Part of a small language model's weights.
Size: 8 layers, width 192, 2 heads of 64, MLP 512 SwiGLU, vocabulary 1024, 3.54M parameters.
MLP neurons of a small language model. Each row is named by its layer, matrix (down: output weights) and neuron, and shows model dimensions 32-159. Each number is 128 + 24 x the weight over its row's rms, rounded and kept within 0 to 255. Numbers have three digits each. A neuron's up and down rows have the sign that makes its largest values positive.
After each neuron's rows, "fires before" lists the tokens most often just after its 100 highest values on Wikipedia text that the model never trained on. A number after a token or word is its count.

L4.down218:147174120109119090160144101090126105116097095085147127159150118174142143120161150145158134107150137148165159128115113116098101108104147132121133115132147157146131162115110140137113172118109146142151118102138099159124164114150153107098121098170124128119140120098108132126134151136140136134158087153123042129162123150087141141101117118142143125103153109107160153099098148125135145105147
fires before: "ed" 24, "ers" 9, "er" 8, "le" 5, "u" 5

L4.down395:131118130117130105163138135105122109128140145122138095120141111090132136142124135119148144137131113100135134145120151177135136097189078141059101136114156133118147137174137154152167111103138144125109189100178126170101104126157102117116108122115150100118130124107153133156173152153151120148119113106094104059100082180133117154113108145131127107136122106129133161111140103147167135109130
fires before: "ed" 18, "u" 10, "ence" 8, "ing" 8, "her" 8, "er" 7

L4.down465:148130134141109112158161152180150130129120121118088146114132115101159156120148141174106118109115121111110120099130107101135147147161165092136092137155107150124127101137121123113104038142099119143137100112149114113147137123119118107112178079138096175128118091102151127130186109090088141115136115166138161104150112137105138115106145131142135140146143116110101120129096116099181074117153
fires before: "\n" 22, "\n\n" 18, "duc" 11, " of" 9, "n" 4, " with" 4

L4.down293:101088087145120135143115090127143141176160111127157155128146141180137172135094088182091093151121084167110101117089118151089086120133160161105088128150140136108078164168158134090171138134154131119099102158132125167097113151122072098144135143127121126123105174141158096139129117101141132128142090128091095152122134129133144126126119157149134127128130151082130160139081104087126129136133
fires before: "8" 17, "3" 14, "5" 12, "9" 11

L4.down333:118141084135184101148134143112129099101149088095089131105114143136071143108103113123116135128116119126131142153087121108151112130108141124121090112099167081141142135173122101130123158131101154136218117119172061089108147133115097131117138118115122167139117136106123126162127141078166115132109103142136104131110127165107132120141148125140139104128109129128120164123139159125158129111138
fires before: "\n" 29, " and" 10, " for" 7, " (" 6, " |" 6, "\n\n" 4

L4.down382:037124105137124101143147120194136126129130120142114160114121144133141096152124108105147116148121122113110152136138174130107109108103095140148095127110097159140153147159129102145136120154140093116080107175136114111166107147122105090171137122097134145161122131127120150125110138131162136128107121185144134103150028141135142121116138138118130130151116136120079131169087148134119155126082
fires before: "\n" 60, "\n\n" 40

L4.down80:101137111106177164130119149128107142155121126142144145124111142116123177104125118127095148120105104114143097198128139162122143155064127181148155124137102119144103168128143165137116111141129102175169170109126138100119158109153123116187130104097136109136121146110117110163106073137127142111155152114143142116130118119127137148142119106136140151135137112115119128145144158152135147116168
fires before: " |" 37, "." 10, "th" 10, " d" 4

L4.down491:109134121105111102109115131092121093110134133113049128079143131120095101157123070087117115145132159097134096130205133137151150122156076154156108127128105144134119123174149127084113109118129068122154129085105125130118135111123127118150112165128092135102155113133103112128114173115105134108121129118098160106137145105122119105126065134142152127159113089098159136112121120129123148152130
fires before: "g" 17, "ri" 11, "v" 10, "ge" 9, "f" 5, "b" 4

L4.down448:139075141120119145100141126158110083105186108134095120111120175107146124115188131140110151147141131162131075130119137149112149128120170094145113130143111152107124099143072124150134097110060097143125128091098140160108097117128126153131114118129139120179125170106144086148130116120100064110141140118111089140123127111095127086120127124120137138108158108118139121119119119146113144129125
fires before: "." 15, "," 13, " and" 13, " in" 6, " the" 5, " on" 4

L4.down77:122184147127128108089133124189143142119087105142088129106103133148086153144149138145159125114157132163163135122142121166166096137177093092146147090088133130147121121145121180110173115135122081153149154124146136125145133123134128131124129096137115110147137129123140109123120131131094117140128118183119121075160143131170122189112128117111151143099130135147121120137130147155127142152091
fires before: "0" 25, "2" 11, "1" 10, "3" 8, "ile" 6

L4.down192:152092131103123153101102095130154118136120128113092124114136135128113141099141114143136156145147161116136112154125123125156107141114143152142157082124106187194154092109129147117094138118108129110116078106160140121071083109143151135157135146097146145136153125121148080122126150159149148131087143153161134134113125118105148124055129087136115141109137111115149150146159116123116112155122
fires before: "," 13, "." 13, " of" 10, " in" 6, " with" 5, " at" 5

L4.down332:146117137125140112138103127136155122114137135154154146150118098127145135100110145083101127144127118163141170154120116103188156132156109123111164155122138140134182116154162145121140139129109115196118133065139146156142111142135118113136090138128124166112073142103109121131169175139132106141184159172123144092126138122111118106090131110152128090096097132139163093122143107108120139177111
fires before: "her" 13, "k" 12, " a" 9, " as" 9, " in" 7, "ed" 7

L4.down503:134146159143137103150151170136154106176109074154128122091133135123133137157109163077099134143138106160166164127131100151166135090103153124126105142159127151147160098126124148124102134141136110135143165107156083144135100129127140101162095162160127104149139108126108106132127109156107086117148121156131154154141115080140140134183124101090093110123175117129130159151097162116188142116117
fires before: "1" 27, "2" 27, "ing" 11, "pt" 5

L4.down366:110115122105157154085124092146179127124128105148113176152143132122135124112150134118103142110159122155135123106159146140119144098148111134142140120162118118119131124143124159148090120177116150146156132132118119151071138107122085099098138095148096123119089128073116139141107124114093140152078106155131143139121118149084106096140129099143100133139127210114132138153138124092159116141101
fires before: "ut" 40, "le" 10, "ist" 10, "u" 6, "ul" 5

L4.down37:127130128138102082149159098150109114103128152107147113091103117093096130128145139104130132143074129107122128116132155125084120116152210144139171184137109140128139085141149142126108117119088123147142082123135112152123136151108134114154106152148135089167151125138126124100138129142096111138144124137141156118126141112162096188141136112139140110138087135156117115114125119121115148121179
fires before: "ore" 21, "i" 18, "ot" 6, "re" 6, "he" 6, "en" 5

L4.down387:119130135100114115101154126115149163156139141105152149098120126123140100134090117143176101115136129090148122096126117126173171103131140143096161156068146150115133083101158141110144115171159096129102139154126138140146144153126127152108107135127105150139157140138105099111134088183106103123151145158112122098121168107108159162112153145084114130139101069136118164160138135127127097174104
fires before: " of" 31, " |" 17, " in" 7, " and" 5

L4.down125:147166084187105159122193072151122112140163117136177115120157137127175122123133143106117132133124154125102154173151109100110138130149135117092112141150186126127127121154123122140110130103097131158114127167152161168130122102134148120121151128139155158122087155113129154114161134086149104123119105163106097126164147109151120120127134094101141186117079149146118099082133133142146104100149
fires before: "ational" 19, "1" 11, "ial" 9, "ut" 8, "al" 5, "u" 4

L4.down119:141094103154176101089136144160139150126153125146122103137140123135152142115088145139096103108109117175178120122128131142111150111158096118092139101114171126155117157120155112125170130129170099118125087118133168119131074131141108127132118143084145107151154153120115108088146161104112121143113176125132099117145146085116124118158114110128135142157142128126170094197090073075134162126096
fires before: "ed" 23, "er" 13, "al" 11, "ement" 10, "e" 7, "ion" 7

L4.down466:113114146137078127164152120162107174134201117082131143163143170151162136143122108105107149099110109101127136121117148141146139181109132097143131160090108124133135120146087147076104154117111091124143109101141117114101129129130109084182140135132127116158079140128150141139139127074156117154116123178120131115099133165137116167165144132144124126093139114121155118142108156122106110137121
fires before: "t" 31, " with" 7, "as" 7, "am" 5, "s" 4

L4.down219:144103119117083153157150133146138159150112148091153151157133138134125138144124098103106146146126139139158107130149096113105160111161141149146129206191107106119135086136175108119093117116106103153091132162143121125104143125151139144153140132107124171155125156144109131150158130103095150203090129108130150138177127169105143109089111138151118169120102079075142098142077152094125138135091
fires before: " in" 13, " as" 11, " for" 10, " a" 8, " with" 5, " on" 5

L4.down356:136098132132132174113133102172110138111151142152120127085141081103158079172122103138161146115147108149131117129138152157113127101127103151093131123135128114139104126143172118153052143114183133128133156128099129155144090123124130141142154109135180126107105115096145132114128076144127112134138167137137133110117130139105154119124102135131117163126169070119194154153085085098127101115130
fires before: " |" 36, " (" 23, ":" 9

L4.down155:165123131099097131128145099119154116114111103165136103146087107101129127138145162159113100167130154166127104105146166116166116142105123159116126103143107132138112179145146145110142118105142103149120133183153160112171175169093148171146129139114148147100155144146136145115173151144090124134096124127120139122120132104124107099151103156116165130146175164139099149129142162131118128191145
fires before: " |" 55, "th" 17, "." 8, ":" 4

L4.down25:153080119136124115143094130112189118140139110114158115125111066136130099090122108102187120126100056068135159124135134169084114091132175149119137114132142096159130141111065138118151145120145156115126150123108116154122114144170111129142071161114108131119071143136117101109107107134111084114102128095093099150166140118108152090152144126105103160148111140118118135155114164090159087141121
fires before: "ed" 23, "s" 18, "ing" 11, "ment" 5, "ers" 4

L4.down165:151096186173117116147114111126148101117153122109108105092131076101144092141117128128083132116124164110148131143117114140105116096127072178101077163093130126116119141120107142145122142086139093132139154146163112176123132087079138124119134083133165120138122080168115071161172118133145111085104127120108117161166100147156116144123129132151098123108138147086119122120120091126130157132089
fires before: "p" 16, "t" 15, "per" 10, "ec" 8, "pl" 7, "pr" 6

L4.down15:117111156141106095108116148098131167146133132142164120170127104140119059094111132130134129124151112087174128151141129110138157109142114116121148153144129131165146167134164122133121106196158129157103139123056124127117122120106085126117096164123147130120108142128131111163114124104129127113142142105132109117124131136130144122090095117133151121149087151111144110161155090148162111115156
fires before: "\n" 20, "," 11, " and" 10, "s" 8, " of" 6, "ic" 5

L4.down38:154118156101134179126124103173158174102114122119093127076117112159111170096110100156156141130113130143126149146111130154175115179105163158145162111174114139151097136113129116128150162123097137098108144115084122145110142115124146172146165125139088117163086160125104146118139126133134126108117107103083118122088126141114193100124115158148158096093134167094147168139063112125122081128170
fires before: "t" 18, "s" 10, "ther" 8, "ad" 8, "w" 8

L4.down355:127079180112115107116135108125112119111119105142152134154145148166140141089166185124137138131150121091137077162142135164130145160149099101177115141163164178173121147119106122141115111144104114172140172138101118081112184093141158132150091150128105137154112119173131141146157138103106149119132124149133100141128120119149119165106131165135120180102127155151162131114149080114110121114126
fires before: "y" 32, "g" 12, "{" 9, "\n" 5, "ia" 5, "al" 4

L4.down358:116088169170140143154193197092123164140147138105139087155122135104147161178113141140135185134142156168138151081116110154146088157126122124134118115148134152143136094122131144099088093134134151166132077152142073089161127129146154126139129143127138087125135138108180145120111126116160144095136135130126128121157149141158127129157118103141125115139167153123134121101143158148111125175120
fires before: " to" 36, " in" 11, " with" 6, " from" 5

L4.down149:145130135153098147130101140127150136114124102130119164136124146146101140123125142150115120133120150152135172175135155140106104151099139103131123177105134170123165149132151094120145079134097169150156125086118130145110136091105111150084169127118113156140081096140148116078137110116147106095114110144112141151111147129083175124103122122126160086147155126078121156114100119155135087170113
fires before: "end" 20, " to" 16, "mer" 8, "ence" 7

L4.down190:112144155116149152098131124156110118171141176135133148107112135135123124094131123107137132125161111097107132165121147104176114128119115165100107121157146171115124141166155125147092134161145123165096148127185117115105107129175125144153079165114135099091126107128145145125143065131096121103156172158149122092079179110125137115157093112139115167108133111133111163106117146117166133141091
fires before: "vel" 22, "f" 19, "ath" 9, "v" 8

L4.down471:123148124143137091156139091141146124141115139126140086081128117142158102113184152172135116127178108120121162158163142126124160143154141133123109110154140152158134154089131146165144108141102121164137149104110110101143069110120107158129138124111155136189112156139116169163158145155137138079137149117155115135108136140128132158117096144105089114106147094106146076110121145136164150142099
fires before: "," 36, "." 15, "pt" 6, "ed" 5

L4.down5:117141130131122137153155153081139115122120127113186129151109135110148093108114159126142095090081132092169154113121139166150090130093101087145168116141154156147144126129110128140099117156094082095152140155118140203091152149115140124139140079137136101164112119121093130134117127138138183172091121100083094112151151130148113103141154126129134152103078129140116153163131152136153095086109
fires before: " |" 17, ":" 9, "s" 7, " of" 6, " (" 6, "t" 5

L4.down169:109149149126092144149128174135093076149139116135147113120082159122106155159150097166162146126105099142092120166095119163155133143087109129109100145146160156105113131126116144112133105166143125104111130143135112104153129126111117160177120097147102138125165127100091122128104119124087107170119132118160117153139084166137127159164148143131131106136114132133148137155118140117132092112121
fires before: "ment" 16, "y" 14, "-" 9, "ory" 6, "9" 6

L4.down238:132133128139097151098103133151136114121081159150087086149169064142150117121125143085131143115117124092105086106132100130096176100099119158154110152166142131104127113129112134099117116114090118137110119123112100126126117069109107133162129141103131118098122130141113169147112166078119121146179113122145151191160145092136138114143118131140103138122103148102111143132074089045146138148147
fires before: "ed" 17, "l" 15, "ing" 9, "P" 6, "es" 5

L4.down141:109165123116150123124144080148153120080087143131089148189169122132126103072149147092144125100138124161114084140101128138121137138099092085140135118093102134125102120127092109067133124134138133168141107136106160125131113165161161124158133106184135141119136138096156123169185144128114137134129173179144104109144113110150123115116144132139147132144113136116084112118147099164108135125151
fires before: "\n" 50, "\n\n" 21, "y" 8, "ic" 4

L4.down440:134134159135189161086077124114142189181121125074137112147105144097080162118088107122142144140100145112120110154146143146123122152131137111133158128098166158115136122085132130119124108082136130123117095121150116156142110126137130108161154123150144148139098128158128107174138146124130109163136099106116135114131160156152157153116134086142165092113127109108174184126106117157146102088138
fires before: " " 23, " the" 21, "t" 6

L4.down306:091180143109141135109118133099124142151153123145135117104097123152151089141143151095116168124107116132125149135124117120114131120108175168070132134124100137119179088154178144056097159113134118113111160146157141117136100155110140133121106165154117150142098118149101118150126136116087150175150129120109140110122104114097156148131164144104149187131139148124103160175140116101134110151119
fires before: "\n\n" 23, " a" 11, " American" 9, " an" 8, " J" 6, " S" 5

L4.down215:115149127134134180098113141113123103119136137132116102117130072117128106143141162071117104122125112158086168131162145116108119161143129118135155074135093118102167115122075176130140117121115122108161175144140143106098103148129109165192151104102148126102121122083123153130117126127159174162104134140113131122155121166085128129126129129120149091076140095111177112116141099091132111126130
fires before: " " 44, "." 24

L4.down228:114132148083177149132135188159062117134132156149093098143140111160118107130139143142172140089174107115119141165113086120141137141128120081107143149118112139120127103102149147154148185103129086108113095137107114128116138130134134169131112153152124110079125113108142123121142096120154139128144065136169126121143118150143129123110150128131129106140088168109136138173093103126133128154117
fires before: "ear" 20, "p" 15, "end" 14, "ro" 9, "l" 8, "oin" 6

L4.down113:155104118123134126178131119150098143148144146129112088170125109143157112121105138149111087121127163145145122174179126139158178139147069124130136165121100148117107165116120124119112145144147110155146121117065163092134118156151126114125117153145163124113123126131140109166142101141099128117090121145151150113125163121130072129099158159136107143081128074170142112141112129131153091138110
fires before: " |" 23, "==" 20, " ==" 8, "s" 7, "\n" 7, ":" 6

L4.down248:143126146108110145129074134189149149161151112137135123130123156129105152145139183160124159131135079112119126086171107127148094152094155179148181117096147128127128144163110137100103129110169136096105110109134118131174093179106118144143127123136146142122103144120136068143078116109118133099155110121150132152118138110110143127162129150131133114104125138118099158098120138110114147095115
fires before: "s" 53, "," 13, " " 6, "\n" 4

L4.down187:140157120149151116127137108123139163108153192102096121113133139123150124139152163093132143110141072124140156126122155113126163114113091114132089165156130160127157114090134103169129206139120156122089124132106128148112140148135142115074144110124099124085099125133130153118119105133160150106135131088151139098187128172142128117178120107105115106156100139122113115110104134148114147122140
fires before: "al" 17, "ia" 16, "ian" 7, "ic" 5, "o" 5

L4.down438:089102152124156153163118150119137103114149145121130146143166127115175145153134133109121155139094161185119123164148089157141135139124136102097102124130116173136084088153101145114099116113150140140191126114129174145118109130138122116136150129158131102126101127134124048125133132102149131135148177096111123153124109139109166136093140105110168112145079129178124104129124135109159114103140
fires before: " |" 58, "." 10, "is" 4

L4.down84:143133090107151093111128084165148156133157077101106129146135102115146151125157158114103140091087149125127116192143127165146108139115107124118102107142169144122121112140144146126112098089110118140155102142105084162155125116130115134133140137118159100099166074148138131099117165117102150166176132121143173118107118081170105149127123126141138102123109099141162091108122131089133156117132
fires before: "es" 36, "ed" 12, "ation" 6, "al" 5, "k" 4

L4.down222:116133159151122174097108126147141135112131163154082125140110163089080107109097127163131141098143126133097133138101153126105098097123136118130156102142098103158161135102098167123154139159164082133116101146134116137146143134121100145110110142115101160138108177138137135131149144106179149155100162103151136139146087090154151137116121133117142101122090103095161139099117140143162125088103
fires before: "p" 22, "port" 18, "le" 16, "m" 12, "ag" 7

L4.down495:077120164114122146112113149111130141125130117138142121121130138182129112163124102125113154154134110100112127113134115172141140145149128132125091129122174129152160176118116141098124146143178146132106118153137133124158136156100131139135148140148134139162110100147120118131137152113119158090110163149131085114132144148176126140125092151114090132069118140140132147110122133151176100150158
fires before: "." 22, "," 17, " of" 10, " in" 8, "s" 4, " to" 4

L4.down136:113124123135148133143109140122128098127091149095085089072144139132131164112134090111134146192136143124169114109176106114124126154124139154123091159132102107120138161143162141142175152129139106140089133122111096174113152119132154109139127154175083142157097158130134151156115137117077160083127148104129120113159120150130153125119114141120171132108127089151132109133115107149110164122087
fires before: " |" 19, "t" 18, ":" 9, " on" 6, " in" 5

L4.down407:098139142124106168097093130106097099083112127129122154077093158102161089120166111178156124117174177132155153135125181102127127131096147140157146133080107149108118127134099129126141110140128147182123122102103113132110117170141149165149189127146162108122131160093123143135155110117107089122122111115144100119108115123161071157099142110136147119135104121162134143109126146094130145121141
fires before: " |" 50, "." 8, "," 6, "te" 5

L4.down124:111113096114134126139144124110163146176161160151097163132124159097122136123177092165095132116060143134150118155115144146144122133108076144089125142120143164145163147096120115119144142111119106093147164171129119114168108135142127071173134163099164093138132148088146154082139170106141106145102156116107146133151128151122123109142181149124155164104138103112144096134122140166146123125121
fires before: "er" 17, "e" 10, "ber" 8, "el" 6, "ul" 6, "ar" 6

L4.down185:137119114152158124107109130119075103142115134082123107162097125132117162154154152078119141104155084140129107175105121095144145120081127150160153116103131110132097107099160147133120140143157151139158132111138109093104110126159157129154178119140130164155171131172127163107153145186121130118116090113136111115148091096120107095093114135167096168111131108150136153162124113145094140097120
fires before: "s" 33, "," 19, "ed" 8, "ly" 6

L4.down18:101118157077115085123107072103090097127111113121123160162080139148125116132086131132111142084100120096157114099130112159150118131103118096094107088136093142135135145155128154105099115120106132060171102160146065135156087111105119134131142144149108149078119139102158167131116101093146122159121151146127128141105120076144159147126115135132141135109131108130133115097170093105122120153125
fires before: "v" 16, "m" 14, "es" 6, "le" 6, "g" 4, "les" 4

L4.down110:146170129113124125108107125167101124134129125139122172152135147095125130167145120104139126136128120129162145135089139155180151107135142129119155134107146165118117139098155163129114144143148125119146136098139128142133142149161103135163147080166119161141123132123112157139106142160139117156156097118098120170102131163146115131088150075153144132133121087107088113158136124150114122110119
fires before: " |" 18, ":" 9, ";" 8, "k" 7, "es" 5, ")" 4

L4.down213:142133132118163101109114115100108119104125121155159099129161112092165110161077095150129134138123162148145106155137181158079152150139127143142125148115153109159128151124137118147123151125105123098092122142067100091147122119117119130129163095108140145181132175107105116117121123137142154137085138118114140131107148147171120091100130131107123144179157106131112172095170140116106171132124
fires before: " |" 27, "." 18, " years" 4, ":" 4, "3" 4, " m" 4

L4.down253:125124095113128106094177113142144129130114114075085147085101141188104140123121125129100124152124114176142150124096120141123155068141124133071169155113097141097113132128124149120132161113111145140118149119114105123098131153139128141095133114150129133112148124101136161136116155131139159151144104133129137096115086144106160128151118132092125116081107093133076139113135147128146136181099
fires before: "u" 41, "el" 8, "ue" 6, "le" 5, "ern" 5

L4.down459:134135142104149159104120147128111122155116142118116114174137130104121095134126114168130140146099101172141182112148112110118149101190131085180147149106088137105117155129085088133163137106125145097132124121102132161111096101158113180164114136128087133092093140124074110139148096096143156092140119090103088162149101143120107099133170101142112123151144125122134113161118175122111106142161
fires before: ":" 33, "\n" 8, "ence" 5, "u" 5, " to" 4, " by" 4

L4.down510:100110139123160166134149145147147105130122113105116143106095124141123091141147130156136149164115073111145149097161120125140134148153106164128158122143158101147138134122120115089133122143141122104133188157144135075112103084115114144163114126101141150140162132160149131162123101105102130111126159173114146113138107126149162085087080122151122187115131127135136170131111113120147157087152
fires before: " |" 23, "," 21, "\n" 12, "." 6, " in" 4

L4.down433:155133119141150137090151086126162155133078125170106098116121129161140132117100138134142104176140150139178148149121140148152168113090085132092162094146118171124100114128121144109126086167130170137109140134121110108133125136104120127117147108126131131115128143152128117121090118118155145142161098114094148149146093112151133171136140126081161152140115108159117074130143124109138086134112
fires before: "ed" 17, "es" 12, "or" 8, "ive" 7, "ion" 6, "l" 5

L4.down46:132098140123124117119153092144123187139123110120126108158131127095106166141120134092138147109144163145157148096129127138119156120116084158144174164130148143131074144123093150119193111115119111160138164145090134152139080141157139116129141133138127120120155102115087139135140142122150115119150144150133122116102139124184067118126154118138163135081119112154171132167125167110140115085113
fires before: "ed" 25, "ment" 17, "ing" 6, "e" 5, "ice" 5, "s" 5

L4.down172:112153169134076119142109168119086143108147134113136109128130172116089117124137145160117128170120115134147126152118128133110127119135125112083086144113119148149110097102171128184154089104144123149133136151144120128155112139119121107086079141091188154180122099134136149164146109099117149099075125137153126120112105132154137144159178151152132143131120130099134189112131146129124093121097
fires before: "," 41, "." 11, " and" 7, "ly" 4

L4.down411:126154111116115125139167145103114140128113105125124140128097145137083131154100108108116182097097133122147152143171168149136103118103094174137122125108140108094088140155107126182144102144120139099080166127119183126124096137126126121145066149095115132112119148111141117112101162148128068150147139134086077129156198120139148145129103115122126085101141173092103122165138150111127087133135
fires before: "ast" 19, "-" 11, "ord" 7, "o" 7, "als" 7